config = dict(
    hidden_size=512,
    vocab_size=8192,
    norm_eps=1e-05,
    attn_scale=0.125,
    batch_tokens=[65536, 131072, 262144],
    doc_mask=True,
)
MLP neurons of a small language model. Each row is named by its layer, matrix (gate and up: input weights) and neuron, and shows model dimensions 0-169. Each number is 128 + 24 x the weight over its row's rms, rounded and kept within 0 to 255. Numbers have three digits each. A neuron's up and down rows have the sign that makes its largest values positive.
A block is one neuron, or neurons of one layer that tend to fire together. Before each block is what it responds to, as a language model described it from the Wikipedia text at the highest values.

Fires on and, a, or a colon right after a person's role or description, introducing another role or appositive: violinist and, merchant and, Hale, a.
L9.gate285:108103164120080119110081131120140145112147158147155099171134158128129106120067121115122145163129105122101151133086138128093166119094146149130137134124108100150160128130103116138104149079097105136165155143124145129119183147130151172178138129094139146098143128165142132131151127125081124120125169118152110153150113113111123161150077091102115127181149114128165149163130136165134131111127116168108136117145134146167132114124125137101137085136133111111129134099086131130148150107126170148185142115147112155152150123
L9.up285:126117156161097150094112140120171140140159142169147110161158133180100164090098139131119112129140120116131127107109163147114141121164154154113153145154168110147136119138148098114135150129094164127136091115148111101108145134116135133082163140129120100168127154130130118102137142142114119146108101174131092116110120094127161113140136124132140132116099176110091124168153089102132122141153141139142106117120168129121148127137100150119100146088094123117158112122093111138100110123143184155137087143105180136130143160
L9.gate328:115134156126118123129116151137088141127147140123139118110151116139152115123138131116115187155128079178122104142147058138104136134098159097144173120138086129103123156059170109171110129096142139109152148145150105148107131076119156121070156104074139122146123136119093130093107126098107124153129133133072141112112142133116151132159077167136106142098116171115163137116123126134127146128122119132119132124141121130136110138120125111126101164115143140084119101098131127104078111134105131130118113110113106135088136126
L9.up328:121119119119102109130124076080094138119119083120111113114177115167099119137086118148118104130076149149109144140100124123130127105118128156177124106126097121070155122096066085121132165150133133118090157151145114144146142141146135182179145127099100127147101130109142106174187094142132179165126128122123122148128123124198103158158098168144131204126108116143106122108128139135124121088152155095097098158144142170123131137141130101147108119098138111167089106138039130176129139153145133156140101120143173101117170153
L9.gate717:093187122113111125097150098152124126144143184098148126121131130145121145117126124097119111118119107148150076124116108122143133117160155122108163096159143103145125112167136076131177130092171104123121137139125129129125138141138148164164104115140096166121108162145143142149099119158117136131127152078122126159133096162117128139147098100149153138058101152137184078153113096150129128107116116160134119130138156135120090122102075175146132141126145105134134162127144119125139112110131199156129120150104153149126152118
L9.up717:154107164112112178121165108113107134158115174135157153161095133146117134108139146122121099159117148158107124141141129137141132117101148144119132109137132148168143110142117154146173129114100104123086077142138107117115100121147104171111149153088120085125130139152117146109106129123129132106134150110109141128083137082149155156086082174110138093104160159075126119100072097114143188102082104130103091168118070160136135110134138146147122136115153154145141127137090126131104117126097148169112116132132127149153120156
L9.gate832:098090152139115142111126126108119149107133127115137107159158128177094112130153099134149101135143143114107143133132109148137123101163126104134131104139099104141134147122124119145126113147116098132171115140134125129102150105136154157147154103125137174123150109119094097146136125133087140163147131115121129093136121161158179103121117201118082073080118177128149126107122137111126116142121113147089107122117096139113127142151139144104129162148103078139082147120128108126124112153138102156129105159125121125096153145
L9.up832:117158093132118112175133136129132137065150100119081127139141162135152112125134138111132121115104133124095111164147147130129148135169118073122165124103147123141116112103110158138080139109099112139127135088137136143129156166164098117108140083116097152100127156102131114143124173129121112173121164161131138114183083092133141187152074088142159113091150095153147119157114135108157111185161115152127134141132166126119167097116135124089128124108075084144080082191128119146128168128066133130093150139116139144124131120
L9.gate909:156116163140162141117148139123100100148107117132135119137136137166115160182111106095154089143121151147082084146141119105134086072161128148148160159157135092122151119128167109076119152075106124165120153122148142103167121107084139135100142153111075144127112138130100122134114127134093093132120113116131124127130129105119094090141081133182161133145078117106126147140128127110134091086129117150153121123132143171108158114125130132078216147141113114118088123152127136108130124131104153186126153163130147093149144184
L9.up909:135125145117132164113105150135131128097146177102156099112129119138097095128177114147117079135084135132108127096160145127151108079132147145117140111122084105115149119137115097184111158125124120146112116099117180106131105130109106166135118149118113130140112125108090138150132150123085123106129121099119158107139139119129153128136099120105151114144099131149123133101167104082114128120127110146127131172119118144097125132126110086150134138170108101104119123102097147157097154129107090156148118151101144123148158101
L9.gate959:140130156153161122146178194107102138104155162093141137101113110156137153148197147113154080124144154122136162109141149113109179116153154160102115124161093106107115138140137139126142143090184087167104158123105115133163130133101151091136100157112126137152140123157142150120145080138121119175095132143132124139110122152150119155153137125158139125116159177172101136141156081140135093147107105125137143098144167139107107140124088130102130146116102123149069134173130125100116159149116143117121066109119113130083117117
L9.up959:129088130119148121127105118149144204107155134119132119139081069104131133125127147099140117094089149126173112093081120106143079154151157134120110128155156104136134132105092119153097116123123136094120145091142128119138143105125116128112126133136107084128107117135188147122115099123112117147124110132088125134164141148125149141109132136136158166119154148146122138125153152131131118156101115149098182138071089126130094114124124099115155118137143164079139157111106102145104111141104163169162113116134138104166127174
L9.gate988:074107134119143122108132108117140145135105169110102082159122118143151162108111093149209158122128143152161112142110108110145112113102153141146161155126159156108145124142139124185138093078130135123091142096096125133139111110127154134090113140124105133093144120112107103113133129157145185091126122099132140112145155092131125148143155149129149110108124159128152122167149159102142109111105196144100127109171162092139135128071163132112168153154137099146085108103152189114183113147110155100159142146140135144159127124
L9.up988:092104139109120126152111132138129140135139127083104098127145107127108113103094082140144160139131158156163129102121129096137107113130192105142135125114136164149133110161130107157109078109134138119118098080156116146117123156157130135081082119108143114124149122118116114138101122150133165074132123133165147128138083068119116124136165117148133126108108155117134156138112129125124125108138162117107136132128134156108143147150133151120150138129144135143152092135169148102145157150086127161142140119085062086146105123
L9.gate1203:120151159181143145141135135115138131130103094154139119103124113129103115119136120109128085134145144156122115118114145130156140141110119148138156101145112123086124164056124102142125130129097152167109128157142143098098123132142161119130133092103090107102122176128140114155112171146095188145106121126121095123124150119111147131117105159128157154108101163161121181148201101137146116113137127123156156127133165156131095144128105071135111150136122141138092140124124088126125133154183125186111109135148100100146128134
L9.up1203:129115124124098131135164101152106142134128120111094121085123197116103098105143087130153109082119104099091117112193105128122128119146118144151151102085125186126106103093130147085133148126112130152100146100097189138133142075153164150083126148127134144126145086124128151136123107128113144121115082085096149195113107093147083101128129137124139113191121128112121171126101122148086155124123083145093132106161139180126143120117161134122115096147130098152124157156123113124147129156118119113116124158141150140115091098

The word "on" (also On, one) starting a prepositional phrase of date, place or surface, as in married on August 24, on the site, on fire.
L9.gate89:134057111111146098154154115108163167106137159120123163114164121116135112122121165162142115082119141136162167188146078098140116099129132130165138113148109092114110154133099100107099129111144083129087134087166156147157142177126132141120133146127154123111122107142114135125141156105156119171085130130112142142135145185128172128106140116157151099138118106100129148108095134101121101137110141103075125159136132163168125129144097090148178095108170116128151114113141144194140130129120161091160162061108112134110186127
L9.up89:108152114123121148104139159055136107127102118128122168092110089110157163150084096141092093140096125125119143156141101119207137070147134142131140126110114139133108152102154140142113141077143129101111120157128169148145148166128145118123133137110111136135111105160104115175181116109156095095139142138104151136131157126113140134120147086169191132125098153130120110083129142108125112070149155131151147116128160136058157119128118121134126129114096073144108173071130117142153103126104129152138119156127117127075103134
L9.gate158:161134178116102123138163117124171121166130177119147075115130157141154105130112124143096120148148126105122152100097139162151115131150098106141165120115115080161125151119114141106088165116091108159107140099102139100107161121124105150175154100129134114123102155127128119112112121111126139152138138135130112113100127132120142150131157119139155139133161141116122122163142140135131150133112113131143169108112185129114104138135123084147134159165104075139097135050121090101108121125141167138068112170129170109132158136
L9.up158:159097072212136119173178172132162122103135122150146094090129142126171139136072126138121119119092148131150122134111092153137108105127101145063134138130161108149049151152080083110094167123128155102064157093134145147133120111150112177108117145154116136170085175146115116129115131093178114164139102099148130095090120111118109143112141131172141112148110153109145167162102175096106174121102133120098145112104149155150143144127116146083149125136095169108137128126127152109131140130099140132122098112130138132130140119
L9.gate249:166153164085112162112095104127123130129111102095129116138093119118138132148111137140145100119102187112146136135159096125133134122120180086126122160130135104135158122130160156134092132099148124110137105143127161162142092134123132104138112125100115094130148162129073143116044140100094130172160083145123147110099104125114175101118166108144139127154107112147143087130120114160090143134122134116151067099134123142136111155167134113116124148132195155117155136143122121145105087079140162099168142155178114103126118075
L9.up249:198103160109110134134108121150123134145174107142158134100130141094160131104162167141165134127111169110135120084134135119113118163136103091143173136135130131133144114134186132128123125136148131146111129119134159165147123065087154096120113163122088148118116112165120135122154135117096073128171193118142102082106170139137110146141134067145103091125127149144091125117123116101108164151142117146152102135133156171124114119182109106114125148130134127113156124121118127156145134150137165099121127134107137114077117145
L9.gate630:107148087136111162130144118184101138104166175106094061079124115161108123141153147107089152126120111156150086143163076118151125124118136124107125127103129141088170168114147158116132090117104104135150165137123153171129134113138158156128154122137103128104115091138164163156154096092142158103120104128094153146100141146107066078118102165116138142133132120114151148139171115148135141151121087137144119155097111093139145153099132086132196122123156117117119099127095126083106100137131162146132133147117152146126160141
L9.up630:123075131163148180136098136166132121115097132114154056139112147126128119119136132141135104088090123090121152189114148128157086161090129115099158094124138157153125113126130106116140101139132152140133154125159144123144120154161121145127114113134076098077111069118111148108148119151131096153142152151085138117098141163146126093134157148122145120138164159114153164160141120090178138139135107123119120116106104154104142125137153105098128123154114097116177134095128089092145176148138116138107098114101125158096103130
L9.gate693:125127141102113121149082105148111093150143124116114148100135169121079133146133110124140084129124170122130100158115104132161150180133115136133160120139105072140149128127119122139093160127086083124202131116163067104109141174152127150130107122178097152123120105122109090129134125143103094098150114165104144152129138124128085132146089103120129135128151140131110152102166177105182144122123100147117142121108134109130115092148118116100166143077103137115121142082094143116107090124091153129161106140126167166107085153
L9.up693:135085152136101137136110137157141101147140134098122128118119134159150092100166099121104104132127137151166130149151105160137152129107097129142173176142136118144128128154131103087120161121058126139108109097126124113144123148176134116160140106135112159046138159117129104141121151098131131119115139123125140107137140094145097155151088161114127133091140144134099126115153121125146150151123145118075101118138133103079138128165107104097124167128121114155132109099121094099118126144088129119089101086144168122126148181
L9.gate749:066111101128182118146130135149119109055132154124121116140140138107175159120142111107099139134144137147172141149093126168115128103137141094102124109116106105120152136115142103142106134167134127128104107138094152114082121111098147114157164129156090090110090089117111104088117085140091120090135075154090098105126149146149134119126108126116109137127185147090161102123131120095117157123145163135103098096132127107115127087144139123117174127104136126099156138116144182129153101139110144140150137108114120126140133137
L9.up749:112120111117158138103150154157127131103150102135110147140106112164130115098108103142112115059073136124196125182107105152121134106118079114131123100122076101094144149100114118115096105096078113087090128111115169141107134161147131145099167094135108153144132105167114079111125124144120112171121112101111112114097119102154158110131146151126111147160140152086127119109132125128171129132125143099127117121135129106089099117169142147133116128119091137161143146134101113128095141138116134132120137104136120094138140100
L9.gate1003:146153108129115166160138122119124125124147131155148079059093080124124166091132109159109124145158132145119121148167096085156133126150111092149119129144172146127112119116128135130134124152112147114129112117136156134141097100112140117157134097101124125094094115127125169135147083147101110148152151087124162095098125150141115133126056121119101130155130177113133116135159150102150121178109147144112147116117120129150125130151127170118135115122086095120132130091094120106134091140154115112135126108108156091140054120
L9.up1003:097113194142146146200149123129095145121127112104167108136089155152106140134120173149069148091119119139111141143140145168135142119134147140123122152087098117175084145139129131114123166137073122164140129135090176147129124149131124097146156117148149139147115154126130143130114115101125148132134151140098097105186127125147134139170144158176123097124166095130131097110139119132125147166131128109124119138111151087099145121138145162115143125177167148102131171098107164133157148145118073135103073137117139081132117141
L9.gate1188:159147121104143105143113130153134144089129140134123108129098123135157177121133134144114136094101124125108141114111116125151156112080104106113133078141136127147100140113146117147104117163145122132129134128103138129096140136082149108178139145126151128156123088132076146146154127141102125156150117106126146108152166134211126077118086147123135132137184124153095140091106141112104100092123125133092192118134148115085121150070141150134127133153134127140122142087141101124126088193115166144092121126135153115091154115
L9.up1188:151121133099151116163134198134156149067140121131110093108140122091112139130159114088105145169095141096149158148115105184125165162146167111103106178117141134112110138119137115122138107124100125131097158134143146140131114108090153135141131131117135112136120121109101074091136173135144099099106117146137117103119122080139157137108081147156117148115126095119145113156119110091143116144138143084121069139149127109131120154125110169149159117125120136131147102129163113128122122178091131129097111100139123108142092121

Fires on is or was after a subject's name and dates at the start of Wikipedia biographies, and on and joining occupations, as in violinist and.
L6.gate720:130135176115115166116136141147064151139109150107103176112090124108098158163097143118112146097150080114099117120166126135099131151130136147095141121142109122164126128154132157137110123098163106134105130147099122175134113111120130160155128168141121170113119095144090112116105147155134148164122099100133108095126106073127127160106135126164099141120107148105142184095147073120139113099153111129177111151113116126123142144130131107106110088132121102103119147113094130131133158103125127128146128103117142168175123141
L6.up720:104144139156150114106124153115040118156139174139110138104116106110125188147137139143152126087136106149145094141160141164178161115127169121159136136110124124101131107145158144137152119113127112143080174099117106104132117095101139137104147121114123139120129158138166127136109136090096135135144166102155108096128129106133130123104131127121084162104139141187134123122105121121144175080124119129134154134120135115097124148126151146131118144108126125105135139108126162132107155159116137170180139107112114103138142097

Words just before a role or title is given, usually after "was", such as named, as (hired as, served as), acting, selected as.
L5.gate330:120131128094120147122093172120109145169156139119131108144165126140126096129161150089164139130119149165117107100113160073134131157135135142149172115116167138139088133112145080127141074166098134171116125202092138125119158126147093136076093142136142140134162124106138159128148134153122129128138120114141132158169139111112137107129167113108138147103130125112107135159171103141145175105133110115172148131135126158153122107162082124090152147142092153096117091108091130159109142136145174149125095161121114139151140141
L5.up330:080135135105129097166102141109153099120134131144135125161135092123150110123098137143122124191125122130174096105121103089158162099131101120133106130134116098122126118105157129130082100114106116157095131087110080130117122177115116093123053118127150134161119142134139134146099130124172116095181097143135119168160102116131147107107155143145134160122128114146163124163123083131118126084124154092147104094113136157118107137116128141117130164152144127064121099117116108133147121128119181132130140149157152138142132131
L5.gate399:130112162136100121128098099161121125167158098126136131124185122154150115087130145090130130183111151137114072152119113133104128158121084145062120096142134133131128119110157116145120112160138136123112147120168149124130098149132108149138190139089138138115174115152107133119125127103114116174170119138114127163137100182116141116127130108112104149122120105123152116121135178170149166108081116131090156133122194104131151118118125114145149083152106106124112135118165157162083138108130150157144154162155106171167128120
L5.up399:173127152143126120180097098171105068103128107127131090140143111119078119104115117111138134128154155137128123082120148145079179140150086158137138123117089130114138169146131137125108093114138171156112098126184105114149141165099105156092150125108100149118096154128124154110113095110095146087112126132146127089134129101114137076172085103168147159123124132088168142157123122118146120124125138119163106100098116109129145182101114128162153089097115115097081184146137112121114163094111136127131175114108124146128151147
L5.gate476:118131156091098159129108179119094132123111138127066175136084119116121084130130132126171108118109143126137146072122108166156160125130178139177146106101084113131131097132147140178146137082086147139102118165118155138110123157175124157116084130094131125145186120121125174114140122096108146131200137125102146144115170145113135100169126137148132144138117167128157108165128109103117156164099093089165135126119143142101105159100153099123077099098174127163099143119110120141126157134133132131115123158094143150164124136
L5.up476:170154142132106115133131163153122113114123158200177146130145131123156133131100167139114141066149162169140125138163161180150097114131117145132118144138123150123109148117095153164098151103097125084161135160108111161180175130104127147109111134076134133150130143133114116075088114123070108089137086127160132159135118144138162130110140134098119100089102131123131126146088158125127137161177126126196142121088185145130175137111134134129132084123151091139100169119099148129124143148129131139143109085172147126125164135
L5.gate577:148166078087089162101087144105169116089070132137093105135122047112132119107142165123086113123118138158102129116154125161108111107118113096129123132150170111183130135128133105155135131121108138165153132125148129135141147127139107159127143150093130130144149099142106147137136168136109151115133135139137117177128097152138121173151127138117158142085140097115137149124170086113134124131099133116096117175137128151114135107136133156124144128084135170155164094119102105145150141143101140195104145141130138118151120151
L5.up577:152102119142129089172143147094126128090080123083115161141174117095132104139179106136149135100122140109141153086137117157133100118139127094097104085151152130123111145145147093118089131086118112132137136062108117115108158150175119113129117093098125155085138130096084113127156104159100187138115153149086092123125120112141136182150133152151107156082123143144152140165136119125095162114134169144075173163137171143133123140097141112140122158098152142145101142146136107150104167103147138158134121119136157096141146119
L5.gate601:097132130125141171106088150163121113156110127125164093122167153111095113130152135091118103100156107146125103138100070129121120167122101117091127149136119148142128157128129096128124149137104161108129112119069115122142118151127146166141110110157129132098190123170115143146147089133130118082085164126149147143136131106123145134120149170121139113100132152090123111160137141149154117134082125134100117136114145138134076168111133133180174139163140105137131107147156123134124119159086183113110098159126075111103168157
L5.up601:092148126100145159112045111115148115156131176143148095120140121094076090131137098090108141142144115137111098137101133105118103129142108128137160154135121137104142099146132102155103110133125144137119117121061124171130086151114130122129178094149157132080181124119111141097112132106173116108129164102139138100117152141116125130101125123109160122153154159120152105108153126122120179118102134138139110117123137126112126147136143156164187150168102141115113079132145124118123118088084153087093126128110066150102139153
L5.gate684:121105121145139086129125133129146072130124144131100132128133076093122122128088127128124123130136179142130130108123119115153138129108126155074143126085112114124062143083148059130158127131111113143138159112149151126090132118162130155112128118138126159117115091157172122123139138112108146115158102153122131163125154125144152124145121128122143122107104167133178133126143110138139138186143109120153102147092138138141137096105145143114189143180090138118117133146156118130120127138110143145123097113176125131125127145
L5.up684:093126139106121131147110106132107096103133110104090119165111094123136127112140107140155109091109154114155150146128159139151139111112154121150161121115126141100127118111093135149122109131152092110146153171127121088108123094142127147147124081135138184138134149140155116102172142102108134109132153151154126138110101153144149121142101128175130125130141091132101128112172124108084120110161112157131122148097126144151107091133160116121125119133122122094114149109154119111144081175163129154143118102129163103126084100
L5.gate768:103110127121140157127104146092135152146141165123127118131144091138088126164105131149107097140121142118130123065146132111131121135141129135144146138130142116156107132118123160139101138090099129172127132136115152136169119148176068137132149072105087152145132109135135151149132135132148112129115140153118155155092146147100109094097127107159109163125130126166155117128128117155148115107165086137127121163149120104143187165110124157105136129093134087148136117128125125129129126130108147143136140077100148121171114125
L5.up768:127162074109161131106109112112129144148128154155117141130096127131070126132085165153120088106170129094129116144165131111126122122134149126118131152086148150095102125101157174151064109158105148085113155098134119113103128132105134158122085101100093149153105158112130130157152136117121141161140151148142144137102135100136101106117113097100091123167097121150127124146079158157108133153100106128144125111131153104077139129153141081110106135107143130114150140118127144149150153118121137127127132113132147121125138119
L5.gate1147:129113133141119115178117107108166105145133089134150117104166133138111128107152076130098157120149131120061151135082102105122122144120106138111139145181155119135130120133128099141149095130138137110147146106113125140138106149170174103093109141100110158127083153104156136150131164146122125132134115110149107076153117139095142118139104147140114125156099096124107134119136154169126152101172173148093155134142135154172097153095126160138145105160095134104080135134150142143112123088159146113141144202151122136077116146
L5.up1147:094142159140120080125133117112098091153118083108151168124189083121157160112077077090144128117148180156124120139132107116101126145132121109129123197156131126147132157136134156113083156150124115129165157104131140195131152165130127156122114107142113103118126144142085117131128130182110150080100181094120135144099167170138129113162188147113138131129086111099146124170110126156103128131155120136127136133132130161145072118145117138151145091171107119090113104171114127134145121140141155071109123140142153183082119183

Prepositions introducing who or how something was done after a verb, especially release and distribution credits: "Distributed by:", "released via", "released through", "released on".
L6.gate842:146136150120139147135145164151146139078095126121142090106116158135185090148124147148119132111136157142081141155130147180164133138149140097125131112127153141110127135133148124125148153094114138154149116118097113116113123151055146137131141117113130121135149169092075111131138121110169110145108112119149125122120121112120132107120127129165108129113124135096167124133138112131144135120130106126133142131126135114129089143106151142160148093123131142117156130138130160133089091155159167130109121143077143082097128138
L6.up842:165161142132128087119082144137205136155089164096119122113126155159133140139119119145127158159118170126098176099089123163150108170150143138149122146102121139176152148131170127102130103110110116113152074117137119138128114111101112127120120132093116086078188147110122115095150117087124109188115111089134130119117149143127149154100139152103090121147122131107153119101160140106145131097139150160112105134166134123166125112097125127136133113115116101121138115155154111132149117114146175145118146133093161125131103160